Weights of a small transformer language model.
Size: 14 layers, 4 heads of 64 (2 for keys and values), 12M parameters.
Training: 659M tokens, 10663 steps.
MLP neurons of a small language model. Each row is named by its layer, matrix (gate and up: input weights) and neuron, and shows model dimensions 160-255. Each number is 500 + 25 x the weight over its row's rms, rounded and kept within 0 to 999. Numbers have three digits each. A neuron's up and down rows have the sign that makes its largest values positive.
A block is one neuron, or neurons of one layer that tend to fire together. Before each block is what it responds to, as a language model described it from the Wikipedia text at the highest values.

Responds to: Interior or suffix word pieces of long split words, completing a stem before an ending, such as il in vulnerabilities, ous in simultaneously, ial in substantial.
L6.gate121:520534519526471487491522515501489453524499497476488539480520513513496525491507512473511496491511523527471501500489467540488490490503506512540509471511445501456481549485566519526456474484446462553499484500477525464497530533477497498528516508490476509522480500506500484511481455476537505485
L6.up121:499492537523510482446487495492500473480497499534497508489474524506484525522494481506488511497485492524501501453543488480495468523531452504433470543524485515540496473504476529535506484509480491500520463510534482491524476537565479506516512459474488487538509474466499485500462506500504491507
L6.gate187:529528494501488483492517509513498514516505514494531444474469464501501530514470504471467462517484476501466476508444491489519514515490531517487518477552492498466505505511528521501447470456497421511500470508530530487469472503518516524508523512537459521479497480480516500468501495481504522507
L6.up187:512523537531479480492465540505520488485466507470522527540473477489489491491499499475466526486517455507525497503485511551563529485459541470468472521506519505528484502547483514558504485493483462489491475507505525478501498515511495521487503516549487490484531508500495483521548534502586507509
L6.gate428:533526476474492521443520545472495484481449489511497496547461510533518505467511485542514519513511525485503482522482515485502510434493519510551503480505476490480475443468513529484480467471528460515477519519487495477494504492482495496528452473494506536477484508474500501474505465526514535473
L6.up428:529456508448482538486523494475519519485518444526506529498533497469538497522495489516515525467468493531513482474552524513507470472496502467488476540484503478514522500459513551497490498489521525508479461511483526466477484533540457502488531547511529497528526492498558509459454485498512533496
L6.gate458:534462481511500482513528501521492491484465517538491533556474559485461463491496486478504499539533540497484493473546524519523519523503551536494511487484506467529447496502508504479517447478527435487511482458473512479481505466495505525513484534519494529524467468457506524482552478482486500499
L6.up458:505556522495533469448538519541516500506504488498430555492494537524535458516557523494507502507502532473475479504524515497520507490549492483556520503446480472516514487511491490508513498516506556512471492517488447491510518472502454482493484524485517465493527482492467535510548484505524475464
L6.gate496:521524531467517437521499511463498474512491502495514497517445481500518530489502431494478456522495481472491551464477471538524507490459521485503526543511469454514474495498485519507466471486495457508507484480510515535503511485427503508469500515510474525495508486527481504479528511545497536489
L6.up496:509499504496472470545512491486514517463526480507496516524490457472453479468478480494479468492484488485437464480465492529478476543517498565472491515501479485489467518522493500518464542519506483492515518480486472532486491507494486540467508484503461485503493500474514514540508542508480473532
L6.gate534:491479534520461472513517504520484471538490499486483520493520501512511521525517489451483494519494509546532529507535501510521528479501504494489532491567501463491467544469487480484494476471499454479477478484489451501495490477479500521471437529506474507499494496523495482461484524517503531445
L6.up534:514498490536481512510540516507475487500520486527496505475495448495489496516518484498528491538520507468525523505553529451536489524472470498482529473523505542453512521464449536502496506482562518505489483486539551493462502483521512481487461498524508507525475469468477479474483547490486468506
L6.gate557:471510512515505490467534548474510500481480495507472464501487493526472483482526480503485476487462519489519476446503487512522476514505550486499507511485433529526509493494489511492468452485529449488518474505480502434455532497489495502486537498511477504535482508506497531483535524485481523519
L6.up557:506514496486473495508510500530501431487503534463505508503484480507466502529478515524490510506488553536511517524493523492518492543552498488467487495497480488537485461511512469488515504521512473492460469514458511559477476541497465443455525517479495477502518558516496473514491511464487493478
L6.gate603:510525526522516492528513480491509519497512482466476549540488476452473492505475469540472534493531467502495513459493527562513510525517498495494538538482489487502486495438480440531526450492507453535497468501478502473499467499488498466543480507553492495555509507512495511479485479452512535549
L6.up603:480502503456529474493535528481465497487464516509556500514538517533495528478503511496530514510507445498463482501532547503528527476493500502494445506523514512531499498487545522518533509488504438501479465524527513549480511513499483553496501526482502507506494484481468462493477512510480531493

Responds to: Word-piece continuations inside longer words, especially "imp" after a space (imp-acting, imp-osed) and adjective endings like -ical, -ial, -ious, -ing.
L4.gate176:490520463520499507466497523474505506469502451509480473475474469488532485454480511458520476459494523514540470499472495531498483520490503523538518470493498494460522549453486531464439507503498453511512484539494499516476502467474466462508529475530476503516474480486497534500473512521467513465
L4.up176:502516463513465489485531491524526508495528485486537508488525511501488506470431515521478508497504524527543526506521560485497515520467512507511479473478478500529529482504522473512483461506525532519497475492480528504487491463558512510493486490509448521538496471485501469486530533503505482491

Responds to: Short mid-word pieces following an initial consonant-cluster token, as in sw-it-ched, St-at-istics, st-re-amed, deb-it, often in headings or lists.
L6.gate88:500460518489474471455485537522501511514498527496554523526489489477492524510525473522532500496484470528454437447486547530483471513478520537514505503502488552528460498503499527462523466463531477500524516537467526484503504465486507508472500467489481543533508482443493500470507492539529519502
L6.up88:515521487441464497525462487491494478508506507491496531490506466498519493498506535478486505477490517499461502441491512482441485509490476478526542533483443508502462475470502512517504488515507483481508488466507480493496490543515500519505453506506493496493494482481514519503540521484521519492
L6.gate147:483468566493493480495437515468508492503476520521501511505475519500507490455495481462484503505482497550524504474499498518505486448488501538520481533452516507524523528507496520485519493494498488501517470484483523500475494521459433485519504494535484532473512489509516517445508492525502540522
L6.up147:483537497500507496458502528498519474447504543481526529471487491510511459514464497517523533464479512498510482477512467502480536471484491518487447527485527558463500520480472483478508504495506512521526478546514550535525505528453515524477509509476492515530508463507514504472518457506488564470
L6.gate219:482506539517489456515484496485540538495481495507510505505498485501503478488510534505502552486496540489473476484510521531498548489478536476517483528476464531483467542419505520492448475456490495469476490504483513473478479528504479519525507513560506534503500463440515486480534531532509538507
L6.up219:493477493574468482462531498470513513526486452502510508473473463492518535495508503486507489469495502507513478447486535475471459454524473516504480460466505514533481469506485542506527502505544524508514494474520518471478465497498474512496517458528464486500507517493494482496475488481536522501
L6.gate230:491522523500538503477523478491486498456468524508488514514505494513458503511464509482521486493477510531512476497480502487521495473457489511516485508498503522507471499467510463500489472458459456510523497511488512466531444509508461504509526505514505501539507493543478468463466472524467464473
L6.up230:472472521486525458521500536519491462471498511504528472495519492485508495481466442501492505475486457536505515432546473467510491491492521495522474483525517539484485448544501524499543491474489491502492496509547497500502498558494513471531509482507521524449512557487536493471509485473567508524
L6.gate448:500533476520524530488516555502483467476488497525509465495490490514519527546491440461552529523468506516495473455488503504471514478481515498481475493523498527516517540523493479501513498479522475526522513483472483494525514531524477513507547502508481526521499484459506482478468528477467522484
L6.up448:492500523509486521475525522537545492479528484467505507515497509532511528519517500470509517525538497483537519495481539499478499472537509465515483489491507521490527520506566488514554480508514497516503521493506508515511529495478464534480516546486467502523525472503508528516453535551517494522
L6.gate530:501525479497491524518497491508433521480502518515527451477489489498509512506472525464501509543511543502475536514465515458491473515496496480488477538451544481510507529523498471512531488466498473510518499499485484444510489505493498475527512551530475521506507494491512516487493545530466507551
L6.up530:506482500519484497452461481469475505496514521491514526484485479496508537476483500471504517454519520507450513497481522469502481499483538505460511507474490500465487546507513523525476523507465511473507530484471499497507500523510514473524502446512475491465582549503525512483444526524504512518
L6.gate563:486456533527506556513530525484484478542493499498513510498520523477500505520542474469463531495525501532496490502495472553532492472492518554524499530497521504497568484502481545510491478489478551493491534449512511507491514486503512495499542506475483525449515472488505573509506509430494489506
L6.up563:503503539451478504495504476527528501507518473479529495519495506479516499518499496498465492532472487523537448477490547497536549529558481512461448533481513507527450524487462540513486496491536457470523457501482498482477484479505566507453511487504489492468522526477492508502520513487479527492
L6.gate629:491543499481509493476502520470447506482492551488507524498511507535486484463497470491510558479516506501544523477453499503530513499503507514495492546474498457487468517497489529475489497461494461497555513472455501474512480477502482507480506499484438545522524512475501468471515544501494504499
L6.up629:504499559467497448464501530484522496496494513482471495492513510482496491489473503504519516557495497552474491516509508535517482495492481465513562506492478541521523444504458509530551465493491495489544503476524480484508516467515467519465478518508476495479529530513480501534500510510489493507

Responds to: Short vowel-led pieces right after an opening fragment of a split word (g-ar-bage, T-ig-ers, St-at-ue), and " time" after "for the first".
L4.gate606:517550511538471525499499532494468507459527505531514503503484469514528482502551519479511542515520510504449512512499512453469508474485477482523522503503540526507507580479488510510514480533495486484565508469449509497527449516521465500530513510516499489494513460439502512522470533447516501480
L4.up606:536479498481457494493451493464453501489503502506517467489532462500488487469467538488529513501514544523467499535523457490489491509496480510467495507505485544499455493489522564507517501473540449462478476510506494533516498479508497482467503509505533494519515484517500482504445506490506475513

Responds to: Second subword piece of a word split into tokens, completing a prefix piece, as in acc-ount, cons-ist, cons-ult, opp-ort, and York after New.
L6.gate5:487515507481467486532513505516484485509501503481528471498567509503485497512544524508474534487514495498506485507470469534519488523456477516494491473493500459463493488506575487475483485468458506519488504520490495525482488523444505476497499508553541511526495465516479531496465488538436500489
L6.up5:505522522518435518471490478503508489517481471495509487493512485492478482462528513544531524504526505467469448503477492491503484480510518492496506480489518519519520515502502475486494508510486501502485493515462468456486508519503527512478501508521479497519555513512482482526485506530512483473
L6.gate40:489505512477480513486479484522472493524488481520453505517446522442470500491569502540468560528511531519518537451494516483501492479456539526494499515466486494500509504517506481501497518489485506472497529511470499474473525515493517470482510457524512522462493504474491467482460477491497500520
L6.up40:486455487544482504477482491523516509473490518508487478476484528480499536490549529506469452472525494480506521567496451557517476497534513481488439482558546518516495509506516465452497518494497521507567465527510475493504496480453507495465537494518545500488458548499498539493527490480497512542
L6.gate100:504535475475471487476474487517495487493497469462502461530489504447511472472552498470506522546463511530491504508484454524538472504457573451469490504520516479476505508468529509464527503458522516505487507515486497463509540493491547459517478460511535531547522476528529534473492518497456508520
L6.up100:502481477514459480488516501520553494485480506479516497527512465452497491477492518487478542504487510481515490496482515511498480557506493486512548498447504519531509498510488491457516459517530578509493486492500525521467505488513484517448472500491520493471509472441490474526535528541474504514
L6.gate110:501503451503489459492528470497465502468469501477499465468504504482484497491503475489475524497494520532517558511471476508531522521478539493516511486524503529487556520501503475492483491465471496507524474515509533480498555472515488449489480474503508518528485450508511461443425459543470524525
L6.up110:478514512532488479473482453478462465485503511486521487497467501502486533515490481510493463488486478471507497489496493488477485517536493459539524532526513511511512534495476541498485528517510520513513510508475499531449504503529494545499470519472518491521532474507465478515508484516485465497
L6.gate157:484477506482457514489495484527488512501471535498449492536537503508505450496511558488526539531537548487492514484518520479521549484502554526491522552523514471473472481482512526452485487482500481484501516481484482478518518533524521450472501444529508524512501494501487542463484508505500498479
L6.up157:518466510547474520517473521506491503480504533488482512550465487461484500506529503494494483487487497504532467495475527536494539474521501521463505511535531511504485512507480499488496498504515517458542513486524515490506474509527451478460485493504523513506521532505485526476527501461474497512
L6.gate409:489517525493454500500494543537526455548504472499509518506467492494516522553501499525490508483494490478438551492440499510522518487512570500484475500493544472576454454485510529465524482499476469519458507515474490505469462478513521482495537447521478537472446479514479516508531456537483514473
L6.up409:490507508541523485495449503447502535514496494533504519475467502501546519520523465486495485484498472524485483570535498531537508514497483529529536473507537466472507457509479531481533483491513506493524509516501460530479489505510512485444491515497483490486511520456531471512520524538463488445
L6.gate595:548538515486438508478474501476491515482515527513477528526447528478509509476481501471460560513525449501496471461496554502516434469448529483520505456476527498488510490506523528484526502491523516515464547500500505455484494554497517497516524508484470531472471489515496477510515477492512488468
L6.up595:540506529467472487499499519534542498530502519481459531516464492484450484505552491450505506526452485515501488537496462482471496513500541438467527538486496521507496437463561529488515514499505528498434522485486503492469519522490503462463521505460516497495528498533495497508527470519479511494
L6.gate654:513495446515489490460526455521518501497456503472520511507485507503507502510509442499520484529508518517511498507496477497516485501461555515521546502502494517524503492526503507460502467460506554478508494502457521504516533504496504478507547490474506523541482514491523478491463492521453512510
L6.up654:489497478501476482486557500508530497503518526486496510496495501507535513521500478494485480521499465464517478523521498523489526570519523519473506492495473489448507508477488486464502483492493475460458461495514522475502490477486493528518513496518572508509521502462511500483495478502514507494

Responds to: Word-internal subword pieces, mostly "il" after p/b/c (pupils, pilgrims, possibilities, Cecil), plus "ul", "al" and occasionally "who".
L3.gate10:503534403483457552494559520510467503491499501545487469492459492536502489479529508548503496513527463506492471487518532526513536486461522538498529491543487481484486502493491512507483491482502508476468472481485494463503502505479526485466505503508495480519501483514494503487496522530473585556
L3.up10:478493529479528514479489487481519525447518548479441540478505499467512484500487536495507513518489502502500532528584525509482520484501456507516518480494472504477502464472476490512531436495495454490507506514498486521539501474494491549461485488522510461481512482503507492515494466500542482513
L3.gate47:515511521481514501456530482506502495484463465531480564499491525468522493528536502515477528481515462513550495525481511485489520490499516493502487516501447503481498512532471540488516471484513501505495479525472477470499476519481466534491490533499493530526508467462524492469480461455522526491
L3.up47:493508481497513546484479509499476511515523455538517527477500485496515503507505516488475476532466493484495475472487469494463447483503496520530509481514493520514514451470464509493490505517500491467500456537512459507478486499480480474505516492518488498505437490489460487504496480434509484474
L3.gate63:539488468488517485481524537508504516492428499512467472495494491509511501486535495527500488501499486488508478477515489510522546469488510483492509475461463517466478541484535558484494518481514489458473502505469470499496464518521497497452519518524483523497513507525495492454493494477514511521
L3.up63:485520502473500456507474491503491490516468487508518524511541449518484520534533494548501521497512488506476502503506518471509482488490506455484527538526486488495474521495481495514515480527491524482503500509525502514482503537486528516495468498531509513472540516496465417517502476505531472522
L3.gate123:504547510483519513529503502473470486476481453480504483479497480521550533519513487488439483509486494473524511522528501533508477463482499507495510503512499547495511499503554512499524490531525508476500476514492495472492474484493480473502452519523469473522483479497516493532531526470499507454
L3.up123:474479487449482467540496532497498473514487530520536505493527457525467487465521532525511451491479445543527511482485517491528490518527541502514494488521444507511509479490498496540496509484519496495517502496528483474491495458531487481485518505494460508526481504480510468507486476503535506496
L3.gate196:496541494471483522527467458517476466505515537506479462517528489474492483459522533502461517530524460448507463533513497538516481501468523535499549524532472517492524498490514439464546513473497458507544526508494477483476507481497538496486555535530488533538502491476506533497442507480496485533
L3.up196:489490519518535544468487506472541496539538544528529493473509527528523503500459514485541502474487496463526497488536529496500516497508468532490503525500472502476500502480457525511538512464491485497508470487455464511487494497516517527530447468535456489513535520526501510483476508498506483518
L3.gate290:434506510481462510506529491497513479465449488521554476501503486486526514513518507457491466529516488475500534479515550481506519499500477517511526496497498491504491504475497489528494498493511498489479516496534501526461542528460527513500491471506498494524484480444501503493509494484533550496
L3.up290:478520549531460506476465520535524489518424480504512466534590479509482487530475475503515472501479482531531540477493495489537515445477483508523471502512485531491505466516545537515505504511500525521497520489482502506540509489525460482477514514534502514497521538468505491476527482489481487485
L3.gate345:502477516503527448518475489524508543477529524506491439507537537496461514507465498525453478495529474481482471487533491535505529489470493510432517491525468499462492540483518518459476499499495491463492538507489503509479453481506501468492504506477448523525466482497503523493511563535513496492
L3.up345:512518499492464477528459532495515481538455501513476517503537478468513468469522557536491496505489499479498497486480514548502541514518515503492499506509500533497533520474478513538465502508488504512477463480498458477521505501497481487495511508515478502531484487484511511514468511514497506537
L3.gate694:483426465458473462536471495488476475550459508523545469517595476458479488512522524477513509503500472501516514505544434506521482462459495529522531502487455477497498481503497479471490458498503503490494482504518515496499526476507534474468520511526494509460476522533497518469484491488499480499
L3.up694:450533513530524488500539520471506514505503521513501487483481512517490512539466465526518432525481477534533450526525502553524470533477489489508512532547468487499503483514473472487502488489490509487500476536487487524475514470492513479507516486515514480493472489484510522501480523511504527458

Responds to: Word-final or middle subword pieces that complete a word begun by an earlier fragment, mostly names and rarer words, e.g. Bron-z-e, Hein-z, Phil-ip, Pil-g-aonkar; also the colon after "Country of origin" in infobox lists.
L4.gate216:504492499490477483502506491518511534531466518519483483509525510502510500514507476521522505469472512517517498501478529481496491510535527508505458493532519499480458548532549525453444544471520505484517495485513537492490526493481483496521482507535536494522507470488454512494470532539501497555
L4.up216:559421527506474527476447474505467497510540517478501513465529505529490467510466499524541514567518537493455505526466482484511499513494519522499472512511532501508522517457537530455511507518501505502529533500554479472491488477515508502510478494515500481450439498500488463498483495481513502484

Responds to: Hyphens and mid-word pieces just after a first part: number-unit compounds (44-storey, 5-line), score or range dashes (0-4), word compounds (low-key), digit-group commas, splits like H|and.
L3.gate137:474516537474516512535518507478505520504459453527466453502479514533524500497509441469483556514504500503488524516524536503501466475507519504490496551519479528477480473511501496517511507523473513507513507475465522524483498508489540480452553506466477490518477517523499487529510501513510492495
L3.up137:473537503484486521496446517493499463515525509528517497471522501526510476548512495534472456494502521531519520518448514524470509457489501506502474501481482506458485511538440501513481549496488496486497488571487501496476489526499479534547523509518486505476486548535493475504545536493508503508
L3.gate167:442496504517522491460483510529499550467470481556477491492495458513493491527533455489493503513513501459534490491505510468542479478501509507496468510522501512495495560499525513485503548476503448487510499507487496489498492529475496511499501503492501496477513489505476486500512477499492509491
L3.up167:514444504510533519505493522516490470540500523492524492502519473505505468501496492508528542524531504501535495540525543487503512530481514474505473522549525522458473493513480481517537472527460468551487509471476530479472477495547484541509496561529513521469496466467516514499493465494515518543
L3.gate233:508492500506463508452504490473470516455470501556508484481534519474453490543495542446484495519507509464474492462481476483501531451491513495519487508503555508502467502493539497524479521479455486495505484495479499463555499493475472488546471519497520485496455486514478479491510476499520492521
L3.up233:461503489491533502454500525522503500482497512527515455497496512528503488526502483532507516506504471485464488475488501510506507520551526496494534493527454467519437504492521504503497559488528455449461507419494492486525540521506454528474488536480486490485508558529526469491478466496515490526
L3.gate245:511494525504478545442520531506491511484490492483525518499464483486542519522535528499501509460500502512483489492487505486512509498503543508528506514480460490497549519472512509501494511469560488512458500454483476461506491502471467523483535513522473480494519429523508443489502467467482530449
L3.up245:487463475512455494437462529543519493487525497515488510507447517477492473515542511520555476504539473501500489524552464530468483485472502522508524502500458528498493490468538509496533470454537522502471505509482457486497513510511484556489508524511489470482538515481539496499512467515527527527
L3.gate353:478518522501502532502544466500513535486505487533452471479484531479540477492500473494496506490506527511511490520507514501499485494500493473503470524521541534522503479511505537474510468497485478490560462449483495505493476549512483488493488475530485495530511504503493520472551499517508523523
L3.up353:434528535495508502468491532519490503484517490552433520493512509475524478511493484508485470483499519497491501483486499518512497479454489486496438516453536484520465546527516573462506499501478499510547471511475496499496504536485537528528492507554463500511519472548510490486504515517498536465
L3.gate371:510489530465511500504476514535489528469468538508504504502479548461473536540522486508523461528509525545511535513492488525489538452454467496521519521510497485485512461526480503491504506531520504520480508489466508494517472515522480525457524508517504490469482476544487499481512506521428524467
L3.up371:483481506464526468487505452508494511467501449517483500522545519516468511498559458528503524521482446494547489503466502484502502476505479483494473486493511478537494531509496556480462494510489496495482475480492545478512495455502455508475536523505508474500523538538493471479491501504465498493
L3.gate547:497502469489488527463527457498482513502507496492498490494491481488450498522481468508501479495513482512530436499461490531498521491499505521456550477465519488485480546495506468468482497519542437484480521496501516497453451468473477487448515515515501474512482493532475495451501466487448544515
L3.up547:458477505483480475503499480468479516498499523521519519508515493540451520488467491484512506480490486508451462508488477474488472542489515483488499488488481498505509541484493524474523499496492498522545536483531510483472523511529506539487485494550512507481476522480522482516490510547541497471
L3.gate640:490473468468512520460509525524476501490471540526472472511467517503537532496529538508536481480501452510516488449539519505489551482439514471481512522470485534492488538501462527472492471518478464522517519500480528476554478536518472493462516504569516488520532476548515511480513498537467517499
L3.up640:526485471500554556483451453507545496507458508527549490489496459503528512504502489524543488492508495502513520505542512530501516493514499473528443514518526544473478495524498521501517498514493490464534469476529535529503495527504491487511505449540497500533526497532494539460502521539496505488